config.toml
n_layer = 8
d_model = 192
norm_place = "pre"
attn_scale = 0.177
bias = "all"
parallel_block = true
init_std_qkv = 0.015
lr = 0.00247
beta2 = 0.98
lr_head = 0.00837
seq_len = 1024
train_tokens = 112400000
dataset = "wikipedia_en"
MLP neurons of a small language model. Each row is named by its layer, matrix (up: input weights) and neuron, and shows model dimensions 16-143. Each number is 128 + 24 x the weight over its row's rms, rounded and kept within 0 to 255. Numbers have three digits each.
Before each neuron's rows, "fires in" lists the words (lower case) most often at its 100 highest values on Wikipedia text that the model never trained on; "fires on" lists the tokens most often at its 100 highest values on Wikipedia text that the model never trained on.

fires in: "also", "increased"
fires on: " also", "ased", " collabor"
L3.up401:129110149115120091146118149136144121091102144128119153093186099147192141118152110155108110124096133104086132122135117115073142152131107112126133144165132084151145145117122137181118138124145143164082136066099153141165145104088138116112126124120143154143132162127078073102176104105096152119054131118140156118122171123128110120109119114160136135153135102122099113128146134117157123131126

fires in: "children", "each", "those", "directed"
fires on: " children", " each", " those", " typ", " directed"
L3.up639:129117124108128177129101167141137153175126123090139114108062152170135154178129144110126118125152150121173144139135099086150080128107119096158114101080134153147137168105139109148163083116138126106156173088122120123126143139121138085134136148086108103105146112131112160133077134123064134102073161120171107124115091105151112114144160109117152123107118106124148101116108123128131138142146

fires in: "all", "first", "which", "jazz"
fires on: " all", " first", " which", "azz", "usic"
L3.up555:132142147109105101131119125150148144113067123105107123129155124120142194166164117150133142137143147126121067140108124077109111151131159141130121172203134078150112158089155122127107134109118151131150117083125099134125148131084119123134137139126098144144103159141097050113120157141105143117088113073152137137093136099143113130149145120115124151118122101123092124112122132115112136114135

fires in: "all", "first", "special", "one"
fires on: " all", " first", " special"
L3.up352:122143149129116102133124156161156153122115117095124136082138122140194180152159122141115099118128145106128093127125119096086134128119103109169147107141132112146149185132161107166115133135130153142124159072113125131120148135122132096135135138117134128142116137143076077128141158111103160107047137085115167126123166094155103127130150097140118129143127114117086136115109128114133154120153

fires in: "000", "candidate", "assembly", "teaching", "daily", "census"
fires on: "000", " Candidate", "aching", " Assembly", "sych"
L3.up188:138119138061128170126100117122091139178098126160121101150127133086088170112116134131145151165149069123139114151124147088181118124127151137094118138142139084126145084083152140125102104125101104102104110143121088145107121123150133130112125113113102153158132138121121183101092119140126131120164114132166112143104124128123157140058096129092145172102128087121140102134102137159092113107109

fires in: "each", "those", "meet", "town", "proposed", "bank"
fires on: " each", " prop", " those", " meet", " bank", " town"
L3.up435:119137125148123129095132163119161166106137126108132139113121118160158138167120115114117113106195134137132090102107108119122103111100124061162118070099129191110162154142115110096156128133132140144158131116129135117141132126151127091178126151108174075116121131155114113153158127129095138102124140111126145121131115081152122121160130135147126124143106129121116113122119103083120146128148

fires in: "and", "year", "third", "second", "high", "short"
fires on: " and", " short", " second", "-year", " third", " High"
L3.up381:131126083129155122125138161147130141145122153103121127110089142162157107161106110115147139108109141135134088116122128101154142160103116102180120147088129159115113154114090132114169129148167137111108173151111126113176118120090136124137098118128200147105133155130124114148154101132090114116121152158091106108105113112138132129171165133111157126107121130103148096131095125097151126129124

fires in: "all", "released", "entertainment"
fires on: " all", "ter", " Released:", " Enter", "odes", "usic"
L3.up683:161130154105135118141095144158107158174088129108149132111112130116163180162134143140139156105125156141123076154125116058131126116134162143134121155133135086130094150083145143144150137112101125130146155078156117100139151096117120116131158151108112132135140132145122122102084156110081141105083129116106115140112127139159105132118129094097153130113112065112147112105112134133133130133122

fires in: "also", "major", "24", "married"
fires on: " also", " Major", " 24,", " married"
L3.up373:108141178096108109137137149143141099114092130137124138105164110108138160110137105138135110142118115118105170125139144126102141138157141154148165105192139091149124155149154111181100114104133167147103120112117114139084110124117117130115136115133059177144128145160105082089151141101135145135077110096142155127115182120107118125114125104120089122127148094112105146124114141145125138127137

fires in: "he", "they", "schaffer", "results"
fires on: " he", " they", "wards", " Sch", "ject", " results"
L3.up218:094125145062126093128108134119122101075146143146110120106148125096087131139146155159124135153115101115114145099131104160087100171150113134124174128189129115142165111124147105117097145121136151136127093155124136153144124161141099183123147086158085147122120120123168063104121113119176126150104129095144156115118140153087127126135123124116087140120168124130095149134150159142098124120136

fires in: "him", "made", "high"
fires on: " him", " made", " high", "ron"
L3.up171:130154119110142140158153114112118146119121112163164133119145114105140150104124114136155133138105112123110138139105162108143177126157168088066119166125123082082103083134150149141070172118105161152127104147092112121072135128130115174096106112122092119148142123103102163074159113147154102175129101139086145134171164119126125129121125147104111206116092117119122155148121124108114153108157

fires in: "became", "term", "becoming", "meet"
fires on: " became", " term", " list", " meet", " follow", " becoming"
L3.up249:122124112106156134117149144123168168139108109114143134124029133097129138130101161107099122111189130153152130145120128152159092076122179101134081071089128157116136139106146132145167141093123136117151128133139150137121143160127115123124105134116132123125136081131140185125076162114078119108159146113137099125075094103160150122135150119135134145124137122137180137137123107120123115144128

fires in: "he", "vietnam", "results", "increased", "4", "result"
fires on: " he", "nam", " incre", "s===", " results"
L3.up613:121145136098139112117135094131088065080158135106107114126102122117122153122118155135152121111114159150170115102134107180107111139119112141143126141157119110144164111136078120058164131136126098080143131191164141151167138162089119147147121104155124106106129131115159080157161146120173115113174131126073143114137132137102145148192137121159137101144136178115119140147150136118142134142129

fires in: "where", "qualifying", "early", "peak"
fires on: " where", " pe", "ify", "burgh"
L3.up367:125125110130120152126127165137159163130122130077138109100045164135125158181118138111122124125181138125171142154127108105150083117116154093152120076108134154146137173107131118136180124111140127110175167113146145143132144150111120102140145146115114110096144101132135154129082158135093118123112149122122102126102083121142118132183158124126140097114143132124126124108140132145130132146139

fires in: "which", "old", "numerous", "numbers"
fires on: " which", " num", "pe", " old", " fun"
L3.up501:138137079144125132147133094129169158085126155089131116109103130159165131188150137134108124144136156144138064139112131120120146122100139115118111190165127137101110152064119138121170138132124115121148134127112147101176147130142128110131109150118182088121099128106138094152130127140128126100128144119125096119113085091179140121141162152135152145125110126141173113120143108085141108129116

fires in: "council", "assembly", "also", "parliament", "qualification", "position"
fires on: " Council", "ain", " Assembly", " Parliament", "ification", " also"
L3.up81:135117157062147104130113132118099131157133112162139092143126151092105118100137125140109134141136105133107164137126157142161098122127153131129146109120120102114133073165159133112123145106108143154140124153126098109056141120176116149101154100128064143138167126143122184090132102108140125142148106140159112137162127168091155159085109118080123182120136104131140122133123141138094124131131

fires in: "that", "between", "f", "side", "top", "called"
fires on: " that", " between", " F.", " side", " top", " neigh"
L3.up329:141140148123112148112107136111126145121137136150123143118102130151177163176129117132145106111206136141152097117079122092106137097114136090170132080109109111114129115162129122070151112111115119132168139125093106127100172116139131110141129154109126084135110140133085121134129123146101123108141126127148182137114141106161146119129170097143143152127097114110106116134091102107131143125165

fires in: "between", "side", "character", "making", "characteristics"
fires on: " between", " character", " side", " making", " assist"
L3.up317:124150160121106129098120145142142146118128111107129131122106115137190195149146098127136115092181165123135102106122119105107127109116123077183122073116120155139150146161131101093136126156124132137160138126129102150110157137115127113162111116111133101129100121150107079135153164126109131112136126121104177123145149086121128128156148111158116121159124140109076126126111118105135155125149

fires in: "became", "becoming", "place", "season", "eldest", "become"
fires on: " became", " el", "ason", " becoming", " place,", " become"
L3.up519:150132126091128167125108135130128166162107139097147097120096176133158159175134153145138159137175123124152098144105129067190108093109159105118115131097119102122124114081104139069164111131114108112164156163142116098126137105138122116156126139105129056128162107121121182094071125149078130108141135159095105130162097132165138163136128121084173168101080128130122128108123118132134117102128

fires in: "also", "not", "often"
fires on: " also", " not", " often"
L3.up693:107127155107119116104091165115125115116149115163119131119158132100136156119154121143124116136160083107107134098137107110103096184138122098194148083168131130150209105161130109126084129105152120153127086112115102158105132122105098145139143104130106124129113145161081079115159122108121140131113122107152185122131159128106132106118129098130105161130134123106102115137107137119098140124137

fires in: "that"
fires on: " that"
L3.up348:129126136092134128130121087102078108126116123162132093155116126128100142106094135142117137149146110116108134124121129151177107122134157127085143139152113101142138068132158129103131134117096132142162086091117110143119138111204140123131162140113084151153162157127124121135118087132145145152211130158171127133136109158106127125119128127114138167154162107134149081116126166138115115129128

fires in: "university", "life", "schaffer", "recognized"
fires on: " University", "–19", " Sch", " recogn", " life", "hel"
L3.up411:090143144106128114128105113143169128084128142126114120065172116125160164140167119176123133151132114124100092089111105145108085169138138117139140112184133134153171102091116114077100151118126155125140074129133110137142130148149119157153158109142111120140100140143129076097149149104111145140144123092130137124135122097139133111157122099118082161130121138129103147127125149101103136132112

fires in: "he", "million", "chart", "color", "painter"
fires on: " he", " col", " million", " chart", " char", " pain"
L3.up756:109130075099137153128110118126122116124171138160140124120096164107055128180134159145098118170110085119153124133136113095142109150152113138109180167155128107138119101118141121149124117108134132120141082139132140148063125132133111162112151138149062107105142098098150096098078141135144121127131142124150127114137107138124116118114126133094111147109130110116145124117114140159106101119163

fires in: "only", "in", "ewell", "qualifying"
fires on: " only", " (in", "burgh", "ify", "well"
L3.up589:118119144137119129142088140137114131162158136107137121128052168176113140174108139118132139114157166136161129141127092085170059139114121117164136118082116165143123125128136120101154113147147141101172160114160113100117136109153149097165165140122096122110152136132128142139087113133093118110119146120171114120151089136096129131166148112106132116116115135116126094125117144151127145147119

fires in: "who", "laura", "whole"
fires on: " who", "ation,", "ura"
L3.up160:102133126095143064143164093133124119115133115163124117084144124118121119089146161135112082134102093142124182115136137226115149112128124146110114116176125128125159110157134146152122130122130149125127089136120173149107130145163127148085125088153095156123137134108160167120165108121168140148145114104146093121121138145112153150142106148124114134156135167116171145149151140111123127125139

fires in: "who", "it", "tuple", "february", "see"
fires on: " who", " it", "-t", " ch", "ruary", "==See"
L3.up584:092130093135157106111138126176099117169143139115116111078100125171162094094103130139103146123127121137107080089146103165168128139098112152133110144143119164126130123158124141150134149165157131114101121162123149127131126131125128129149110093125188140123150114158154171166140098125120139142146148134078138120159102127117131121198106131106180132140137173104160154135139141094138150133111

fires in: "also", "source", "6", "indicated"
fires on: " also", "ource", " 6", " indic"
L3.up637:130152134105121131118128109123140125048114112119117149106182087112177184146162106165147114131129115105113103096105126112066143136136124108127154135166141108128177124145100123089094139104122148146111092139146095136137156129116111169135117122138099083127100161149124054094177147104147112143111101129100164128132161119116136138139132115124096154128115102108078127142116134115135153111158

fires in: "also", "currently", "2007", "6"
fires on: " also", "7)", "6)", " currently"
L3.up765:125131129127111131129122166117147158100133128115134106081127090147148135172140126137093100141164097124093121123127133160076148123132146106131141051130126142120149110154126125145126147089121115204135084123101140133142137122155102104154133123119146095141107158143137127092188128121092130140124129106153142140130109109161128122115111142133120150155117137123130114136138116069122160139134

fires in: "that", "top", "zone", "demo", "der"
fires on: " that", " top", " pres", " iss"
L3.up675:140126112115145162142125098121140181175128123171145102060092112139126162116118137136148142155122148150127086144109135143121148109123167130098089129062116109109085106112163138115155123112077113095153083110089098122113140128144128116125130149100131093162126100107161191107096145147089156124154159151102111130126114099206145105101123145120136158107123121137164160115122103107117131123120

fires in: "that", "assembly"
fires on: " that", "icle", " Assembly", "ister"
L3.up172:105140148096141174146109088131134147140121124145144100103082139113123127143120130129122154132158129152145076132137114141189095118120162127119110109088122160131122092085167116083146127133104130128153092140154064115121120131152126144142148142103080107157114102160146164122122176110128149140183124129117095122139113126156158111108140127110165146127157117149118111114095136118104109123103